python train.py --head_dim=64 --norm_eps=1e-06 --tie_word_embeddings=true --init="normal" --decay_shape="linear" --final_lr_fraction=0.02 --batch_tokens=[32768, 65536, 98304] --train_tokens=321900000
MLP neurons of a small language model. Each row is named by its layer, matrix (down: output weights) and neuron, and shows model dimensions 0-127. Each number is 500 + 25 x the weight over its row's rms, rounded and kept within 0 to 999. Numbers have three digits each.
A block is one neuron, or neurons of one layer that tend to fire together. After each block is what it responds to, as a language model described it from the Wikipedia text at the highest values.

L6.down78:473541512510507513535516497515460500507508482534489489513504483533469510520490472467498492508473523486509529531538490472546483501498463499500518496457513487492484485489534512509478525509537533492515478483506507500458497486467543488487510520484493477504497508466505540512525535490476491529501518519505494539464501504516535435519530502462518536529496531553474477564535482469508471478463
L6.down87:448513532479485508499493503540549508509537532510533480479467513498543474549524522501496516513527469529500516531505534502521482470535521476501518468497492454516463537525490469491514511463477524479493466547546515492483501492478500537526540483528484489507507469536509432466540480503520515489526512498496496493491522425471519518471472500539503472480492502458476464492502464534523471475510
L6.down130:506578479503489465452479468513504533503457490493501485497516488525515478478453480462514463493515511473496483497527494542473489480492521483498465484505524477499463544469523481527491481462479516537456473514590493496516540494513487496459519485485504495444463484489492494515461529506461498506504520508489521457520487538491512466470522502508492488491516497550468520543542482519529539500501
L6.down164:520474513520506498476498517509503511492489509515516526496472483469486544519503511486513420495496493501523503521495497467444496506485498496516460515531503533560480491491494503479442503531503532521474452474446526533532473519516494502478480500513518530486534532532541529508477522510506495507490534466503497525490514489494514496496554480457517489523530504526534511507483490529494522497470
L6.down268:534537501501515525487457476529452475592460526458461489537556480532472491500541500529459488498509494535502512486492505470481476466519559507526571511493531487483525508480514518507522502500458490490508496502494484526519507516478521467506520482496523522474506446518485470536525480493465501499515499527455521503493483452541486519502496475536484468503498502507504480485477494532468524500484
L6.down519:496519471546516499484496480511528500497538502499488498477482506473509451486528458473489484493522537509474490479498488516511497542495469517489523502483542500538508463489485484506506518501514499471529496464481462535523519518497472495490438483517525472476511499506525511539487490514500518472451540482475497496472458479507476430491494471550493479494477479530506452541525512462513491508521
L6.down1013:489427526506479508519462509502490482477509479538528507468472498529446513459495494512499484469499537486460515507531509518500489498518544507495523495501487534544479516513481461476484504493526493490458516497469494483500465512506487527488525444482529542486534496501491497480528492505499509498458476502495508547504470479483479493495513533529505494499453496536485524492518512488536500485503
L6.down1017:544467508527480506466520524478454475526488488520508487536500495477497493501491481501488471512469488521521436507515517521494485496476521496481453496482514501504553494555472483513494504539490515506516506540520511453508486512509486475479480467480474464539517519452438483474512550515474505520507468563518503546475501505486511484545455493503529531479534513493480476471504504533493547514517
Description: Short word-piece tokens, mostly "t", that fall inside a word split into several pieces, as in un|t|il, Devian|t, al|t|itude, Pro|t|estants, often names.

L6.down204:521479444488492546505545447522526493532513519494515457544518511491490527496496556480499552491487458497488481513494472512546535502527518493539517516491480544509517510464474499515514514470499504521494515547486538503542490527480484500492520469448491430504511510491493516482496507539464562563452491493470461518541468492487496500467475501533476510483496493492531489442490483463523507531478
L6.down303:504511508523516526561509456498524507468527446566491536457548468523473498484504517500512532519494477498484513489524490505498514486486460463497524478504473505482533529507462496498499494504542524459519452499471533509477456514471507548540511508513478514520536471543535510520503535540492481445526534548524461488447466473518489503458491499534488498498495524454487550450497466485517513534519
L6.down383:521476481533477507518455481515522530479497504497493464514470510507512473464478487475475517529493453500529502500502473505516557463478485493504483443502514442493488477436482493496482513464536518506500514544502498491483537519498470504470490502514477490537569543504501440532495463473502559501476491466512490518495517530529517463507473469499499466487500487497529526485513510529486570527451
L6.down434:476535513522509552518478507524502518476519498514504462519462462511478519457511514531513512529481445488475485511486486487516490511470466482491493478487455488550482566478516470524542498515526500512469469504471521492475505481516488519522534520510508496484468432515518524481515481498552488481452483538496487487481523520488490527521467509525476515453455521487537487452491478495549521448521
L6.down449:507490455537491508517508490474487518532478491458518454497471494520462484526486542476488509515509520519477478489514466474532494512516516536515514492540469514498539526485466500482469481529482497482472511485522499508477479483513508491536509525506496450511484449487500508537488459499510528490514490530480518506508441497503482465480485507534500494526518498501524520554492511463552505529502
L6.down537:485471488525509504525467508541516474525469475529475501510486513491495466560513476492507521505530518502529490505516509492460503523431466481458506526496515480477549512523451526448487472538530543469521481490478478466484489471510517514518495483492513508495514510538528468483531498514473465481470450526466548494484488515530510477500449497536487493529512467492501492527533497483510493523484
L6.down649:460487498484509512536464492570467477538483515459538487491447536496532513475483517534544529507469471507453525501497469492550477469511495554506502513522481512493529531514508437493498453531499493490509502480493515496481509491473498463517564499509493500520513480501537515496495506514497513499489551502510476490490473472504515507546501524515470508511511471474516510507509474485504472514506
L6.down757:525494474497468501488500480545521504507517525500504558511518463512438488500497528507512494539498481476444473494507503515545559489515474514511507534500497518489532528467447512499537498537502526492453502529482522542485473473488529483532543483508509472534473547467512510511503519464482480453493500505526519486506553539498495498505458531494463534512476541479511478493472488491526482499527
Description: Final inflection pieces of split verbs, like -ing, -ed, -es, that take a direct object next, as in causing, emphasizes, supported.

L6.down76:529528463500480540503516498516531519499433518480538498490546479511483507463499464506544572554508505482512528483499483563489476472472478505499509477447518487411482503469507458501532472515489472525493523490493531510519523524491515518529464489471517519496482519527484511501530500507482506470504490472540514478513503490527476486557476494470501516472545556481454504475524495487504502471496
L6.down346:530527510491486456492488515521527499507555497507502520519518493556513503539471495480509523495495515481512520522519483493516519472500503481482498461475482503507510506543451494526533433497531494534501523530502495479487526480501540498522485479518462481464491484505554465482468502493440505501507465503476484481494444479482491539495520509468507449500538499483516504484530465515494500529515
L6.down392:491509478473465515477477461485538516481445503514481507467473503511512512530504500478499536523519458495512547506487522538524524526474449482496519487556498527473507477509520511515492480488474534469494487488495534510536481509471456487541486515520482509523489524508424483487499485527500490517481551505480501454463483494490526484541463467481456496498501484491501491432485514472543518549511
L6.down422:500504519490481481503502531493504538476521477465502537517466480481478503481528486514547528518518500569471481501511527526470552463486481488504520475464472526448497489519528502463531511510491509480495516528466493502511520504485496512454533503486503550516495556496502499467517503496505548495530482482512468503490561518460508499485484471486499478489509506512489517463493480543514513539498
L6.down534:543497481524472527454482484536535494480517463483552491517489490532489489512525477486505515503500502505484497505481481517496529519485472513502490534503464493515498480459529522541523455533509494540508484489542483488503481502510460464500539502514463565527484489493552497488473506485482500457495505485520524489537545534475510479523453459455486501471528486516480516486542468456518506525504
L6.down897:499500481490494506470491459536530465518501472525499538533491522487450492522545524487508530540513514456506500500516481524525495504457510525464498520493488510485518505476525499474531540461540523475495518552511527554485503513466534514515533501471493473506510536480462498470505475500478521504505456483405461508502456603495490507488528522530467495494518508471502510525497482519491530506530
L6.down965:493503488495503508537494478524509487508465472524555487520494504503524519492506502497455487478480506489493526478463505517477521475478523510518507497509468520442483406474497495496523499512489495520538488566501540511477479511525500477490501485498528461501516546475495511523468539489513468520524480499485529509505503465486488549465535495498504512499556490482471504481525489516526526501470
L6.down1006:499472504536545487476523523496493502496487479512484491512537490493502507532533505537482477495490515472556510523475458485498498520558506483471505504479499473511496499498511533505464520524501526477534533496488473515505526500550518470504501466496478528450485488506487516529493471490476499520520500551496510493492450474510499477544506463511482534476566531507490528514507510497470503531498
Description: Final word pieces that complete a split verb or word, especially past-tense -ed after a stem, e.g. fac-ed, serv-ed, maint-ain, c-an.

L8.down37:433510538497494531463518514510537440468448530519551480529471547497484468502531509501495496511526508488534479515528507467491539491493525508508532540479494473490538511473505480500463482498554508475484475509499480519472442548521478473477554491523538487495476517497543488459464524500480495479490505506499501498511511473524555513503474482512500460496489501497483506544511480479528481519537
L8.down209:474499525511508537521510489496508454479495487503502527495503516524514480487481484487524493490504518491511473463468554476516493547502493486487510493493500465522501505503461484458500483522503536466502480521481532510507486476492483488517478521491544471490550488503560462528511505488418510502541506595532560500520506497481496511516474470485489469519490486498474512459556488529533437505500
L8.down312:523511518477501497512488465517517485481509534520526513497499498482458460456496506505509491521522428522492487466477501486508511491513449458514509473459493508497537544489475512488515527531529542452511492524476495501461499521493486523496482497510503450545507505479558502494509549510485498492508530558467540486508513522512531514500463488522517479484492465484490482499535430497504488498473
L8.down887:526482516457487487510484476538550528477520511493515525473505481461497521453508502483463498560509470509507507493461506507524531544533517479517481483503488541510516494481509508541527505485526548452513495527471503514529510494536525495490488479488525475513523505497508508533484505509482525489484521508458525509495509534481487491491478461511505512457469474474465480493520494520492504492435
Description: Inner or final pieces of a verb split into subword tokens, often after "to" or a subject, before its ending, e.g. priorit-iz-e, to-ok, rece-iv-ed.

L3.down52:501499543470458477460492508525506505478513530557496480500526523495510486486522508517474512520529463488489503486477495491528489522494472504484499449510518475484468542502461519500459479509526509481486493514452475489514523526494497508583528512531424504502529486494504512469528523507530486477545487556515478554527496545510498523532467494475472467496465500447497472499535458512527517489466
L3.down331:500485516495483493493498497435499483494548496516489511542538466516477513525490513529522535528513460503502518483502496522471446490480505496474528475479502490540543502513470518532496532483517518444505468580481495473451516507484483505537533510469454550523514499497511483483477502493472531468511514529514475516482485451509508505503493465481491486545456460513522495527514471519512510508537
Description: Inflectional endings such as -ing and -ed that complete a verb split into pieces (creat-ing, follow-ing, appoin-ted), plus other mid-word fragments (h-ist-ory, beh-av-ior).

L3.down128:494481509457605489541493481549481513509532471454497488472461477529488517490542484530525490482516471530552477509497499534472499503508474480529513523450472506518473492514512548470466538477521481514488486558494481529465492507463497518522511514490561464506512517487481506488484547516521523464493535496438486498498530472509498538498493501498515486492535523516457537473528446527489482545494
L3.down739:512528500457504487532462475482484524479464487505477494476544518464505496513514477536506504544498475544498512458524461486513471453451482528527542487503455512510525517532498507490519480558488496515518506503459477534509536548491494458519508478504512512533533498545518518475500505491509456470512499501480492489461541501484490524491531493483494551464476458464482534510505507515497491482499
Description: Spatial prepositions and particles such as over, up and under, as whole words or word parts (overturned, uploaded, understand), plus mid-word pieces like el and ent (belief, Welfare, Kentucky, went).

L3.down779:519529482508487502495533498505495497510448510470484471525472537512508546494509521500487524532523465485482476514487483474524453511516478500459494525489508482511526504494471509540490498494485445494492414499493490467506465527473495497532515515480505516460513494514531469484489535463474481520519465508517528501496545511484502490551490507487528516524483497536519514503559484506505488497530
L3.down811:491501502488471523497496490549479486524495483496491542465515511493473467479451485481514480491492450527524501513498505521487487528477522434506490434449474516518502487486483508464489478503466498500505460492479482516497494507473514519490468518498492510482529537520472522477497509510469503549542482526488451486502487532489496480487488493545495522525483517543492495519462538493488463509530
Description: Short subword pieces that continue or begin a word split into fragments, often "t" after a hyphen or prefix, as in one-time, re-tubed, in-troduced.

L8.down246:527471514491484536502452516527536504530515524512461476506453510481492488476474505536456536446510473505501501513518550493466466529519439484510477523486505476512506524516499489467479497491494505486473480535498540472443534478495492482440499516488468505500497478471546434499495536475470495524473514543522513470544475503502509473508481499505542472448485534515508512485499514502517490539489
L8.down404:518474487497502438491489508514508503493510486537487489517476499509553505499503466536528488502517496518535462489470499522567488470496518515458483467510497501492526460533525492511502482498558544517512486506472465524479507517511526458519499530503516494492518476481467513508483476516471530493486539511493496480540459502491496534542441502516470524523465521520469469501495477453530487481539
L8.down415:488510461480492530563535510500534472495480497481513491454482523485500522491495438491507495465513475497535555519472514467514517538491515486499498477486495514479472509509517479448489482474566495472497462496500488481484525529450509492535464549487487494478528529490438448481565501543503490537533500545551496502500501524550531474513476469489476499473517534519487481559511512478468470486499
L8.down747:498485522489452473517488494498489528523515493513531504503520457512525499505516493530540474475501506509516518503501517494518562494544496472530510481519476512490444482482544470462463494512491489474491497530504566506536506543524503480541453532504501450524483480518499462506495527449546504500498506516492520513506502515518480489489463492552482465471504517518529504508509507491532505471483
Description: Single consonant or short word pieces inside foreign proper names, mostly South/Central Asian and Arabic/Persian, such as Ish-ido, Shah-z-adi, Gov-h-ar, Ut-tarakhand.

L8.down254:459494484497492481517481457490497468503465490467525574539470492482431486474517503468504533521541486485501507501520470501502490497454466476534499512496518453489490511495478479536528482477511526521524468543481522515501506534504460480512532497462554483504475521500529485537485463533504500487507491493509522526496515489492524519460468507512487515506538484536519497513514451552537499538510
L8.down332:518484481495488507499506480489523513503538478543484551508526517490478557458491503499513500484480508491529550488491515507496490485504465527470494528498463513506506514472504511518500510514507466491492526537502475544483533515489503492493463489509502529482528500494565509522527467491490549488526495518496522514485499564532456517483499495498467508492465482517502536466498492483516491534488
L8.down829:520492501479524508445523497477529506505500496537526462437432506515501514430495484552502504492521527515504522470466532516514468554504501476459486531504506502519495538491528496513470497500509565494482509472526454515548502513525574481499538454490444532511474502480520510482527509518496519469497512496509510525555511499497506517528476453505526510507487500444483507500510534495482499514513
L8.down878:509485494511512488485525517509504540520484464478515475509506521488443553494517511474488560503484496531512502493506525511492538461521461442495502460504497489507487461483493510504498488453527512499533504509502473493513470502513471563485537444458513516483514510508473510547512508477521443532527492474460505495467519484521489513472479471462465508550521521485499492480519515483511499560479
Description: Word pieces that complete a verb or auxiliary before its object or complement, such as c-ould, desp-ite, den-ies, plus is, have, to.